MLP neurons of a small language model. Each row is named by its layer, matrix (up: input weights; down: output weights) and neuron, and shows model dimensions 0-127. Each number is 128 + 24 x the weight over its row's rms, rounded and kept within 0 to 255. Numbers have three digits each.
A block is one neuron, or neurons of one layer that tend to fire together. After each block is what it responds to, as a language model described it from the Wikipedia text at the highest values.

L6.up1212:127122131111170102142109172167145127141151092126170150144154146093166119137131137109089135116105107172128159112136139085165093153177145113102132085093128156105123148098197135115092140106156107103115101148144116147144153116148121143119120105074116144133118066171126101109138146147092151173102169138073159159143143132100126141113101099109136130157123138104148148116122144133096092110142
L6.down1212:082126145131134119149105112154154129121115153170095140163119152082144103133122114094162108144122137137211101121104139107150138169095114143124105149131097171118110112100172136118169164124140084123137138136154117131084154144098136124120185091123147145118115158103118139147122140109117167171145131082128187126087146128098131170092100151116062177092114094115135098086141141095151156113153
L6.up1327:114142099144128131132138095134138094098080125110107179075134158115152172125100150148133085123091141104116158099078128122109120116124138169133147128156147159157098155175086095151158093122102126085139125148115116086147093089123147081093113127137149107138102143141120154092133131102126113147162110159133137113139131114102136159108120100175121102119077119124129135159087105081152163171136
L6.down1327:119136116118097133169103118124139113141086093171095121123129154149108159142109108102103106104147116156136129127108101122119121114117125128158131142174137136128049148178091072140126150143131122120135154106092145109122121116160126110143131109129124136137149097165140116120136132096087111136088109137150104107118172112141139133135145115136159114124108129131122159135135094151127119145164
L6.up1627:143155121120120117096093136144106150104140112142137124130147073107143160120122107157107111104131120129127126153165142111145120110146099100138144115098126174146118170194130122108120076097128145133171115143118152140161157147144150162135110161077133106156171128124125127104175120118172126116118130152148127123119153142090170126117091110129130133119156117108130084128153150149136148132111
L6.down1627:130114134090147146169144139095114131111072108142134112154129109106128062117118154089130125164125118145174129129118133110121107109127135105176128124143120120114112116107152133147169163084127159129122129141137123117131175136106095159137134116137173136121122162151116160092117148094126089118093113124086101156134130117127109137118139152112115111152131126140112141129139142114136126090155
L6.up1747:153158100129141111176105155121124117166124177177145140109123104099133138108137105173134145120137111117141154153139112112144136140125104136159092130105092098125094158131121158114162086097134138134135107136132156124156101143127115118148141112118104112114154135146143109141168127124149119092132134166133114130147137148100099129107074131148143135145123158112134126171137165143190115138103
L6.down1747:137125084089158139144132106115149145134091109192128133106091128093120181133132132082099130108149134151106159091122098148112156136133144123173123152130121103144111154145132112088134096111081099140101101085119106146130141148134110102110114147107119113144096148116146128101076151077094149133098138119081091128151141153093111140110112114144111117150088147170165124138144125112077107137107
Description: Start-of-period words. Verbs and nouns marking when something starts, such as beginning, began, starting, mostly before a date or period ("beginning on 4 March", "Construction began on"), plus weaker temporal connectives like until, then, during.

L5.up1500:152137076155078133165159129129163131142122143155176089112126172141121108119120139175097165152127162104153124103102161141160128139146141099160149114119118173104111150117066128092115122110107161130134125130103157113108136132113158131064129118117141136079133153136107136106131121124123120165072120121079117132136135115082126112094139160177151166101128156121133149094108141120103139135149
L5.down1500:093124077115122118129121145115106101173086132155152128128148109171106099160114126156123127132124119162113155093134131133116116104123097115138137152163141124150095142132118102083132158153109131125133101097103116129120120117168143138111131090150145117136130139111127152129145129147070136116115100180170120144169130152093146105143143093169126133131128141136172145137146157115107134136163
Description: Prepositions before events or periods. Prepositions and colons that introduce a historical event, era or date, such as aftermath of, destroyed during, dating to, Died:.

L6.up999:103156139138189131112120158124119101132093124135141131211148090145130103156097082095123110148083144131135137116154138118114136073108101109111154152099099135120148100115126102118089094116149124098121097158133116131085106140115119130113132147121098100109113102156129141132130120095109112172104133111122116119110142123147113115133127127170145085120122152127157092189068108127164122096095
L6.down999:138107152143160140155116117143134138133103122164111142155177117120119152165108090098108129144118132168103085121152148103118169134141096148118135140112130129110116110135112143132090109109141143134125096169079109144113152135128131103122109150114130153140180131145155100164089170103131123144099141139143163161147138115098168145129114120162141070117140098099112079153090089138114152134083
L6.up1070:132093093168143113133107151103118108146124156104135128123117075114175121138136108140088136136110126161124104125121109101135165144118136157102132155128166137167143130150104106149106121100107155145132150171114171130072116149101106141114106181117139167092117141112128114133135153098105142144140110127140114128137111095138103095115110126166090192100115143130112110180127124125115099128156
L6.down1070:142080102130144092143103133107125121107137109163136061084095157170157158113120125106134125131061121129070131084119178116137122152100132130151155115127169107143108134125116115143144151106112125112138180138128114079098109155115104107142089127129119118147140113163106108127090134141105118121164143071136114136094140172137140123133145122161151081135137154129121114140120127092122121115099
L6.up1267:132111163159141116107147162121146147143110086084101105145168099145170132124120098082087109102124132118100157155145153128148107149147114150109142112108149110107125166135125193136119083149114109122141114164093112147140148118126111116143108124107158106132106133114103111145139147117107116176138111151132139166091078139125136116113107115095131106093182169119144135179088142111114148128163
L6.down1267:109111146150137135126142142142168095122140165140142152129141129142142134132120124112120106095104106170066176146142104110138147148116098123123138106118136129069089152095102142173141107111120129086090106155105092126139135064122127145157161176157119119095089135127112137143102160106157072136107160166141122145097096146174145121103106144099097106162151163146139162166079133130116128121140
L6.up1452:102082083142072148119088158158169120114127112123129120156174111134116131171103090146160113108124144113142135141162136104109106135125103139117114183096133083079138149111131098115108136147131100095176071113110125128148139175169182155106091210120123100111126110097139155164139144146132155121166126159140143108177140111152141120153105107148127114113135149108137092135110161154116137140104
L6.down1452:121124095199132148123178140124108116096132125138123128129129092089065168128120112121111149125122133128138085146138118133164154163133103129115095107110144126187171140123091133107077147150102164117165088155137174137149114114127165109125137097122124111139170157122133159140104111145148156071129102139099136115133133144159144170135115085121127090144088106176150105147113120116159140109138
Description: Possessive apostrophe, mid-word fragments. Fires on the possessive apostrophe after nouns (city's, club's, order's), and on vowel fragments inside split names or words (Neapolitan, Eyck, Joaquim).

L5.up1410:107114204097168172167188118098128152117125113071153150081099151182103104139153129108151135106121143169081140137130169117120156086121128138077090150119150110091187162149103124138179131160110127101127124114138154135097156103165136105133157093134111168160126142121172113164161144153096145145147126161118109147104136149095127167119127115090158156134132095151107139104076114127158094134145
L5.down1410:159090185098152141134197140124110121140089131137128156125126154153079128109147157083115138107142152086171103136139130157090109126136142136147107109112086090110136122116116147087151095124150153188149117109135137110120093128166127113120149167106086119144084161158139115140108125097093165133139145173094117122117169086105147180144135133111175136145155132175164119177118098086129190090127
Description: Collective and coordinating words. Words grouping several items together, mostly "and" between names or nouns, plus "All" opening lists, "the rest of", "remainder", "both", "while".

L5.up539:128138131133143146117178114121125138094119119161126156137124138091146086103085162135096152161155114114124127131152106116171127141109139173125135120101127115133125120152151126130103127142110139153165119124133114099107146113126111108128188151160144086156160146156177191165141149110089151116100140093095115114144091076116155139122123128136117127120159158102140134127135133146118124142131
L5.down539:113144186104204143129118094151140121110161117139102123108136172147120089123111133159128109115113138131149117123142145107124108136164143128129110165172145132112104168146159091159087147139117129094114078141113107100121127115195127106157126138110111085151116129127124152114127104130068178082149146128099131089129131120122151170143132138129112126115130138124130151146143157138106134157142
Description: Mid-word name fragments. Middle subword pieces inside multi-token proper names, mostly foreign personal and place names in lists, e.g. Vladi-vo-stok, Beau-vo-is, Hr-vo-jević.

L11.up113:145111132140164137120158147140100133146160127182163167175145098139097122132121115111138055138173125175125155106139159123109137097106129155160119136121100119113096151116133138133157148070100145154121116123112139154107132151162134120164127113131133149148160111092084110110150130121160140174110180094139128122177115130108130080115129142120140100150118128124154138177154092100176088099162
L11.down113:085123142143122093140107126121112110118120154143115135165106159136088111083130131093116155118104116112094127142141089128138140125127131113088167081113092145154141147099112099096138148129141136148082148119147147123137133133077149146127177122058113135154141157124162133097142124169137145127162161113142130141112137159111142151115189093126149159171109126139161132173189136173112172109124
L11.up219:109113161127141152091121130141074103113088166134138167147110096125122113106121149117172124124120098163112157146118168128126147130090142124120143129127124141142129106089102126074157122110118135170120159122180114128140084160123122134146128106109140127098126135114132099137109111103123155125113141191112123141151146163101113128127166123125149144135123117129177145118179137150194133142077
L11.down219:133121132116122164156146148136131102132139130122064151129121106164094122104144133121115152125120103129151072112117117134126146139121188092115129108104093155126132109106150135097134111081129138134092157125125140111141130114092150148089140108152183149133143167138128138114107149108115145118122104092109124115137146140094146132131144124108167117111146116147124172157169108132153123092128
L11.up602:151105139152133122120136132096094161133156140148136164130147160108132143144166139134100129137102088118129125103117115123089136165131158142097152116138114136133155176103143117109175083101128143126121099112146115129125116124128083113122145119110157102113145153173100106162145120160109135142167142091110093150134096148123156173099098074135138079168103135170095117141071132147133103158130
L11.down602:112101127148123142109139114148154125117120118133101129097101118131097122114118159148127124129122108114160112109114140156120147137149148100128086053112109158150138163126104134118150110175114127149116151155115148147131121194131136168088093099151115128160088091167190098140135110123134107113135174136132146120139156122066113158123169150114146151124159118142147108103150149105140171140124
L11.up976:105171124107139129140128131114131127103099098156145128127161140182133150115163169161155127139091108076139176154130125118128152081062151132118099144113113100142136146081132135092172075117147155143144110152095161076129124169141117105105136143123118120124122126104120120103123111133173160145146156117115111117151137165133114123103154097081154121151152079146139176119092159116135114168112
L11.down976:196119112133129153145161153136108136135158122118096091138122095112138184121146136103110177128101142108121123105105114164156188109135106155135107117097113112143100126121122160138125144130073111110137144146107140123150153110104177172140127101167125118183105130113115158164119117164131111114099097146110098130094107137094142142115126151153134138147163133115139113141160123070100130108108
Description: Clause-linking conjunctions. Coordinating words, mostly "and", also "or", "then", "later", that join a second predicate or phrase after a clause, as in "condemned the attacks, and reaffirmed".

L5.up1370:141132123081136142154123081110173135137132121149114134144138119128109085133122159079126151128155083139121151094083126103066077135163150112099096152118130119120131121156118115117175151127168147116150167141125125132098158119116135104128122146116083160109142122175177118112118113155120112135117112104155060167157122144114088135112158149168122100116130121145111146158132132132120134132125
L5.down1370:164103136106145106152131127153111114130111133151117099105091110127133124126129108127125144129185112082150071121111088134126128109112135127111106129134134083145170174094141174106165166138133141106122150131117129076110133104088130107117159129169162137118119124135153127098097110123143160116082119128082119148161129124138107145166142116138139125141093116143177110168113115128134117140165
Description: Coordinating conjunction and. The word and (also &, then, or) joining two items, strongest in fixed pairs like track and field, north and south, Rock & Roll.

L5.up1680:154112119133111151097133158159150130111140142106142181141129124117112102186121097150142120124117147122128147109106174092082182118120102138126089143114099139142129137116119122118112095145156106127097127094106145160137101157126132139111150153123117115096127106117136139109128149186135094159126148119127153120135125114139122074156160119129098108137174124126111145131118151133169116109070
L5.down1680:103095177124102134126092148164112129146104118150162131129152092140099183145110119100104160089115126143064148181158119094102151139109115171110046092092147116110125095131135112184097102150120100105135104160098139163114112132122089142151128123141121115203140127126069138188120140104115159136112100116137105142109147138135127120119115121127102117139108145141108137138136141145111110111125
Description: Possessive apostrophe. Apostrophes attached directly to a preceding noun or name, mostly possessive 's (India's, party's, city's), plus elisions like Goin'. More weakly, periods inside abbreviations and initials (U.S., A.G.).

L11.up438:135149200125127138165118161116130151141134123100103115132158103135134120082125137151117113147142140136116164170127110141169181164148137112133145148100114143128152101125096102123095167119096140110115108123148130119195171110129128102127127120124130109130161129192140115155121100121136116137165128141154117150115121099127083096105121157108137138073136144166152119147131091117153134116153
L11.down438:081110186156143121104122113152132106133101145146129121114160103141145122150168133124135116151128118133144136109126128101091090145157100098094107084119111152136152126101087118196140131122147140151121120098113109091113114122170128130128123160119154114155086126156104143109105095159130117138106136124103142153153125139110126153138144122142158128117121120147105121131098147121181078120085
L11.up1597:124103169093145092134129094159120149142096151138132072133137100116134144091139086121168103162143122146144149148137103144111136142146168156130131114141075126143155142103150162107100102143125116122098147111106087118172177138143115090148168145097134139139128134136138176118161143144102115153120137125138142124156088175115063134155132109086115155111117113104147128154101133180170132105136
L11.down1597:147112132086112126150101099129105129086141089142141151135156134101116153117127148123143135124106142151110171134110097143128144122098152101140123094148128150141132141115116124119112142165142130169113116121146168099147133087135138113173145125157123094117123138124176142081092131174094105125144114099101093102127138130124123116116143153120111120133182126174087144090123118147114075108049
L11.up1682:126140148114179156106144124149115132095081142162126110115137099117107120102079124151144139148146136155133145120129142088137121156121159122158119136119161133129146069128125155123105089132116136115094127130102104178156152101145122102082156075042108136138119116115100132110115156109125116149103130126147132110125122142096189130138118117159081142187126161116121124108149153181134127114141
L11.down1682:104147156131122146129149170168146173099121126165162127111116157111103110164120135112129154073101101162141093119143102125138154143119116082130167101135130096124169162154138169128160140148141127116128130111134095125110050134121086112113128103132124104097132127160097144155137123124156115133147107167098139164159121155150164116141153127107094165125153138119105100124061164146156095150119
L11.up1768:089141139101128112121128170142128103131142136178140113158138156105119153105168121143074083144154099145121125115115135104128180185097133151118106092141144173115104121119092143153104143105121140146164129161138115104122089159158120127101147099155156130133127126151120139123124115083150132146104104119189145127146117150118122056120160122108116141159108125161115112092102159126189177059097
L11.down1768:129164144144131158074133191114136161146136142137146117134134139150132123162140082107104132102166140112103137123146111156132126201163135121081155133125141162134118090122130111117110154098107112105048101117132137134099104132126171093150129122134147138138105110168179155166158090104151143159161126124108112138149118120125146177141151138084102136146134155132165146089130134158141120144143
Description: Onset verbs after subject. Verbs marking a start or end right after their subject in narrative prose, such as began, begins, opened, launched, ended.

L6.up102:115098145146132144175157136117110150123092109168154161111104093133102154088151171118158124089108127103077171102118127173180123111142123165164117130091095156151137130134143122080200117145150086114135134116141144147118125106110109102167141111139141149110164140092185138120160141077102143123122116173076152138085094090095134131135150111114135137159136151130162164097104131120153123140075
L6.down102:124137119159110118132121186121130136122134124100088131140162123151147124126118069110050152098169116099114118166148143133094105146117152133111111128163152161075166130144153142115124153147125125164116132135148113149111112170114129140127102148131150127127155117106085097130117161104109103101139103092113120165132125197147135129137152155137140136110138150134078127178161097127139140113154
L6.up486:162122148126109134122134136132112169132138120139144125149131096097126130100101144055135110131133110119128113166159102101105127126097121171099119116124149163140109185133113137118170125120130139186108183106135107110157119160139140172120170118144108131093126139117151141120121104102093101167123146098132134128128138144059167168126141111107154145171120097121134170124156126093148130113118
L6.down486:147094164136188138132148105076128150147122122097139101119109072138112115123148129076152152146148089158146113144116107156104144150174107100139122128128174117165142148079138156110164136122151125148095173115110121122147113152121134152102142131114130140123134177134139134152126132091078168114102151089113103117145099107140079160167151139110103138189135106129161155112140137097150130159160
L6.up718:164090124139092150185142154160151130143146123177122145111131101167160125126142137080158085099154141165128173135131136147151113138120133174148129141092108155141141093135172121140147121112083133128135118126133108131124130135144138158142143138154156140161106138112121092112140148144114178115083133146120146098076096124060103123077092126084089123136095145127131152104113109131171133148074
L6.down718:140072116102090137113109113099138140111140173147111167160081153122126108134136146151167096171080131159118130135163127158147119098120127133102126126146107130168131138139118086092140140130183148120160095150141112087161099090139148123112108141145104143141081096161123139140068133150101147135141151162101138117133154082111098184141097125143128134119082118110156144157106125108151123128079
L6.up1038:149103150133150130137121154126104137113129130149104157140162137157152146160139156047162116088114126150140147079125088122154140124081100198168123139127117168131121125111121142111156170152102147148142141129166119109117072110147153122116131135117136168102111152145149134137158157130131139101095139131081176141125126094121124140125149123133165130122093150131142144130113149128127145155113
L6.down1038:133148114064148124104137144158139114109148147123158122126152121146107135126109148128082130127152110123122160140111124122147104126171137076098140117184159132128175083096177175089138125096140130136136118134136121106147118085105175135073166122146142108147144128161150108120100146136133114145132135094099105098140148122152117115123127086141126161130161160099148120116115096102154112108118
Description: Introductory clause continuations. Commas and "and" inside sentence-opening adverbial phrases (As..., Like..., In retaliation for...) before the main clause, plus "as was" comparisons.

L6.up96:109184144138145142124147113118162097100172122096143143127107146149130103121126124166122157120127114164122130134097101093142144104143142163106191087107174128133120134125133188171101190133160145132124095113143115163157130123136151097092122089161158111150116129090100096165125168163091156057134148152119132149115092134121122121130129135147102136085112123119102172113148102151138140117118
L6.down96:139113153083142144145109136114105148113134121115139151117109112098154103067131172151136148098118133113102130110130111117114131101139085115127080128161109088129100105114135081142109116112130131130107177114132154112129143141135131113160134089164150139132143138122125131109133121136116131131156139145146127162103134134129138101115154168137171053130114099128138143081107099166101135174096
L6.up129:174095134162147119082138119150117118132097120120155123171159147128118119118164093142134162110137127144128161145105122110159136138123111106138108170134118124157120153117141122142143142147083123178103141098084135123152120137132128097147082145088131133125105152130169147183146131131131164100101119103120141137133087177126092104127092086113128108109130163127126118116148158146158173142160
L6.down129:147076136126112130112128099123105108132117104124136104165082102153193137147082078132150119150116154103118113116118153110105116150144128153122091162130136127123064176122093117107169146128117150138086098145114187143107108151102120147148133142153142145147103130155131106144135115116140125127147132142110114153121168153132124123135160132139146112101125104105130150135121154122136175108150
L6.up1158:086154115184093127199131096160152152112114148132155171135147140124108165122164098129140109159106162141128164078116097115112137144149123130118151177101146151072091099118109143127135109115128112131158132099136122104132086116067128118108115138125135133154133121112084104136144116141144109107139146127122140147145070127176093126104106140098082144125143128093142145130118098104120155128133
L6.down1158:162122122081146119127167109114137092119129110167135151147122123134143146117144103105149150098136124135128151128124140143107119106127136112180084147135085100151126154109126128108130158131167145139100139085092121133104137132131099122108111095113133121139116158128154129123101137147109116095130120131171110138115087146102109143134127142108127135126134123127139171144120161107082167159125
L6.up1215:095132132076169167092152072127116120139143184113141131135133126113145099097111148130157179116119090147171143102146117116149140096106122094093163108102167111112052124140129127131144053124140116147113126102147150151154065140146114118129147112162115100113129094104119150139100126101094083159115110153140147116150114122162110088136101153091115139110178144157140152132156124150123143148122
L6.down1215:115082127021161125101160095133133155121112133094133169149144081118108101129121134116128131084152139115126138165131188161115150149128122111078147085117093117146131124118168123101107148131124097175169138130085127133141139121149109101138164112121118107153097152149120095137079124130098165183118112109145120118144163147124152176160108129166120145120097123121134167125148114121133142122110
Description: Connectives after a completed phrase. Coordinating "and", articles "a", commas and similar linkers just after a complete clause or noun phrase, e.g. "peaking at number 10 and", "received a", "CD,".

L11.up411:119063131145140142103135121123104111128103116145080174147178075113121139130171090162127123117114125155133165118145161095154097128069123133172113165103163113150160145103147132096147135091084136136141100150104106141127139172093115111114138199132151160175109122104150080149084157135131123135127104107129130101156152128109138115104163117125114160134189101147103178127124125160139114158124
L11.down411:154178101127105112102175148142142138134128173144135127138130103123153099090147138121087126130105128120129119124093118131133151162163112125138137107102105123126147157127118120105160117123179152099115122112151107113128100102109129113174164153152083108132121133098104147096136150111139149149152164154144153127120085162127166121099161135109123074150103126198165110101138100154118156120116
L11.up484:110174117169111146102125150094095141114117175134146140157103114129152083131158108123142097109101149171120170125131134127119096109171111146165107126169142103164130151148086107133117141108149146158130124138150127129085111121121102128142191126129110140151131138079117134136125163141123139126124127099130137147118095155139129095086149116138085132142108104153133125163123152171129129148135
L11.down484:154083116158137113116133145108136106109092160120094176164108140108155121105120096132124100124090181117150080123120130089161100150138125121106162096174091118154111141149139100148147200095160154118120113123140127153118100123125135124136166149131125112107135088132059144120141143147136147109136108148141152132132119119110120097096125123117166109140143145092113129099138135104130134123100
L11.up1592:128101142165108172167115163116093141105136105138106187127141149087134122150147156132202069144172104120124110127146131156114172077152127149161113168137190149116115155094127102150150128164131139088151155136137144117142159126118166124108118195115139114101139108106154153135154150110121104121122118132100132120140114149105130105153123142163151122133123081121125105136145127113121124121066
L11.down1592:136099142111119107128138121092112114140136111086105138122106165131136134149157180111114160109138170119109129129092126121149193127183090141126190084177109129153148125137091103169163158092140143122096097082121115103122134113151125135133093141174100130108135122125076157102174171137179114149157118105088150147118130134149134112118126125098069117179102102115106123125123133143153138099121
L11.up1605:115100137158111162102199145135097177102128177115115150145129053159146147106143135113125086113150151139128148110114136097146126101107131125164122133118151127112152144093129162138187132136111160153106135136147099105069130096118101079137133159120108123142104138098125127144122161126136144143143120149138142124180126119080111133093139137143097117136131093117150167127121102153132149178088
L11.down1605:160105130179116164122153136156145145170130169126129140186103104143147091092154104125128064150095144151133057108094109138150151111140119147150169117134138138131168138113155121108138141121147152143145107113178120123182134081118177132177159118139123164152132149091092138148124176117143109164115155137060101088135129079102092149106161107170134089140121152139142115135127137140145147130106
Description: Clause-start boundary. Last token of a fronted time or adverbial phrase, or a comma or "that", right before a new clause's subject (19th century, after the report, noted that).

L11.up175:110099128116125128092135120146116123168151156125101155112151108129116131104135115121111131131141126123114103147109090138176110128126141113119120121090105118127135131162149143153142124118117143152127127142105121128097156110107127115133119145150143131070119146110158144127113104146135135128125123129114121122102109126143104097134142127134114109085144131159127108121173130133160101139116
L11.down175:135100140065141107111091107110115109112063141087114116126160127144087157124072134077134120114185137126137125158133137139167096172110120112153132119088124114115134093137130106156115160150129144128105160108135137120117100157106116138154171111129135144153109117077141149149132116144139111150094127103136134109147126135125156170165115127118146128117121137101088133138150123096079105133119
L11.up979:168080155105124130104123180112116161138125136120147130111154124089130154114148110163173121132096124116137138150123140098186161190145107128130131109124145143089080092128116136109094126156110131138136106101146113088140150103158144121167156164167157155160137118120109123090167185118126141132099142100127145121140128159138152147129076132088134123107126149137120104108137167122141117127081
L11.down979:136115108136099124164131151093120119166106150145141141175102128115088130108117096097138113092106158141171145134135147121099141133133145120142133142154191122166112139125136135150129141088162071101146107151167081132078107100143106159125148142106143147179139144159113124114111130150121157169159110102123138140102139128189145133214134173117110115127127142130079126144128133162145138132137
L11.up1156:136114127097132153063081116153111147165148138166108150119099145143090107113134101141161122172156084137124130089118143094165160104104101158137119105073099094067143147123088141124151066143118115107158148094135098130095145153129132161147127180094185119142118091129127079172148116126136155162160159144153138137127127129118104155117187136142145142154144151103087111136117167102137111159109
L11.down1156:154100137127167127111098154183145126144093148140128152137122065133103116134143144131165114107131122106116138159160068142162164128142155121128133101085108099112134164166079121115129164133140130136142130120142147137122108110135088126111138153096155123120136134124111132147112145114135144173135122178123143143108134128142091152088094158132136121091141140107147135138115088096173100093154
L11.up1181:145112162067117160107142132117112115151123143066148123137103134086096103129125144165123114152102117127156144131103127099135139122124138137136130158143106100127103158140150120113122091130116141135133152135144112138109165171084140130156093142087178117132157129148141138114134178116151129160147108089117125159123102158192136092121154154102148126148142152115110120128138154121121111131152
L11.down1181:159123095130104136155106149085076125106117138140140129129102102096114159166112117164126166130088133109099111164160126124083166120091126113149095123143128146066116112142144148124125100112088121168114118107159132107141153123097182135167123142094132126119151132135154114125118124109127152155124109098100082136114104153125123132098108116133076161100123139152141153122123139090100134164150
Description: Possessive apostrophe. Apostrophes (straight or curly) forming a possessive after a name or noun, as in Roth's, Indra's, company's; rarely word fragments.

L6.up128:100077160153096157137093129071107137102069080115159100100155173099138126152113174122149124130159095129162142123168104147097105117138138096131073105119102146078120107121113132088114131118100118165182148109152144143148133143157177131118102143111123152114132130125132108122102139124103142172138103105142106105133119103150123199130107129173152102126139128145137112124147090157123117107115
L6.down128:164082177151117145092101105150142182129134108114084089111101127112101099177137138106127106120115153096128156189136175111154115102129156116131138128137130126118097142118138118153146099109103101137100137182126143187102149153109134127130142126105111134110120134147090135180122151129100150125060127115136118130150148164109125153112118136094125141090171122157077148138080137087131144153147
L6.up390:124135106107156176158142117146100136153155097083121120146156136134120143166178132080147139134163118164131147139108157085110134109095110115092128154087145102132119152111128113127100170175124126157115162110201137117173127118154177116166117190070113111121119115124155115144100155093116140135083132132138109096121141155144124148142097080209125134122172148132118131129081154105141123097144
L6.down390:079169115078102152089134125125120158099148103148133156130113096153090123136114083086178132120090162131129124103135143161205111122156089171158135137136136074113112122106153112120137103115108151116115128157137188122150155122158107089132129170136132152104136129109119136145141169100094132108108104165148129142115167118143117107119138119143130132079111106133131067139089087090158120121127
L6.up699:131118106171188112129133100133118188100092147118119104124117137090138106133159153118125149172121127111154141107113152101118120115138158138110140130112162132130161120105146140143125162144102124117154139095145134114102129124151153159148143143096130108116128117122134168123147144086095113178135114107147101182106124126154123157142092153159071114122140110096135121161151145175146164136100
L6.down699:091102126110120132137121120138123180152125165117132135114116146136157153142119157135112137090117159141130141102146107143115142139095137109107156161115130097121157170136196075140133141138091132113142090134083154128130096118171127153181142126067095105158144128123097127154146151099106135115143112111084110110100084134128123128130102157125148140117107137095151118063188160116115171166108
L6.up1706:144119144133150115155163160144139117133111134124099119078189080152140143124166129115095145100102113089126117124142098103126104074106125148132121119120086160104124085143151127161156133149117161071118137109182097091167150125143139124149130133095151128132106195160152096101128152135122115140127107094123104095153118129110126148148115093140142121142117150141147129127123110108128104112118
L6.down1706:151122170183125093169159134120138078150159118122112121095109114124154130141141133126102156112121155082123134101138105117075173146119128119091153106159103110195121122119139140148125127142143153098137119118138157145154097105146159109144135116132115123137095120109121101120069134062117143154075127113187122122119110110175134115130154169137158099150104141153135154104167115124121159150120
Description: Mid-word fragments. Short word pieces inside split rare words and names, such as Arch-duk-e, Ru-t-ger and os-te-oporosis, plus pipes ending wiki table header cells.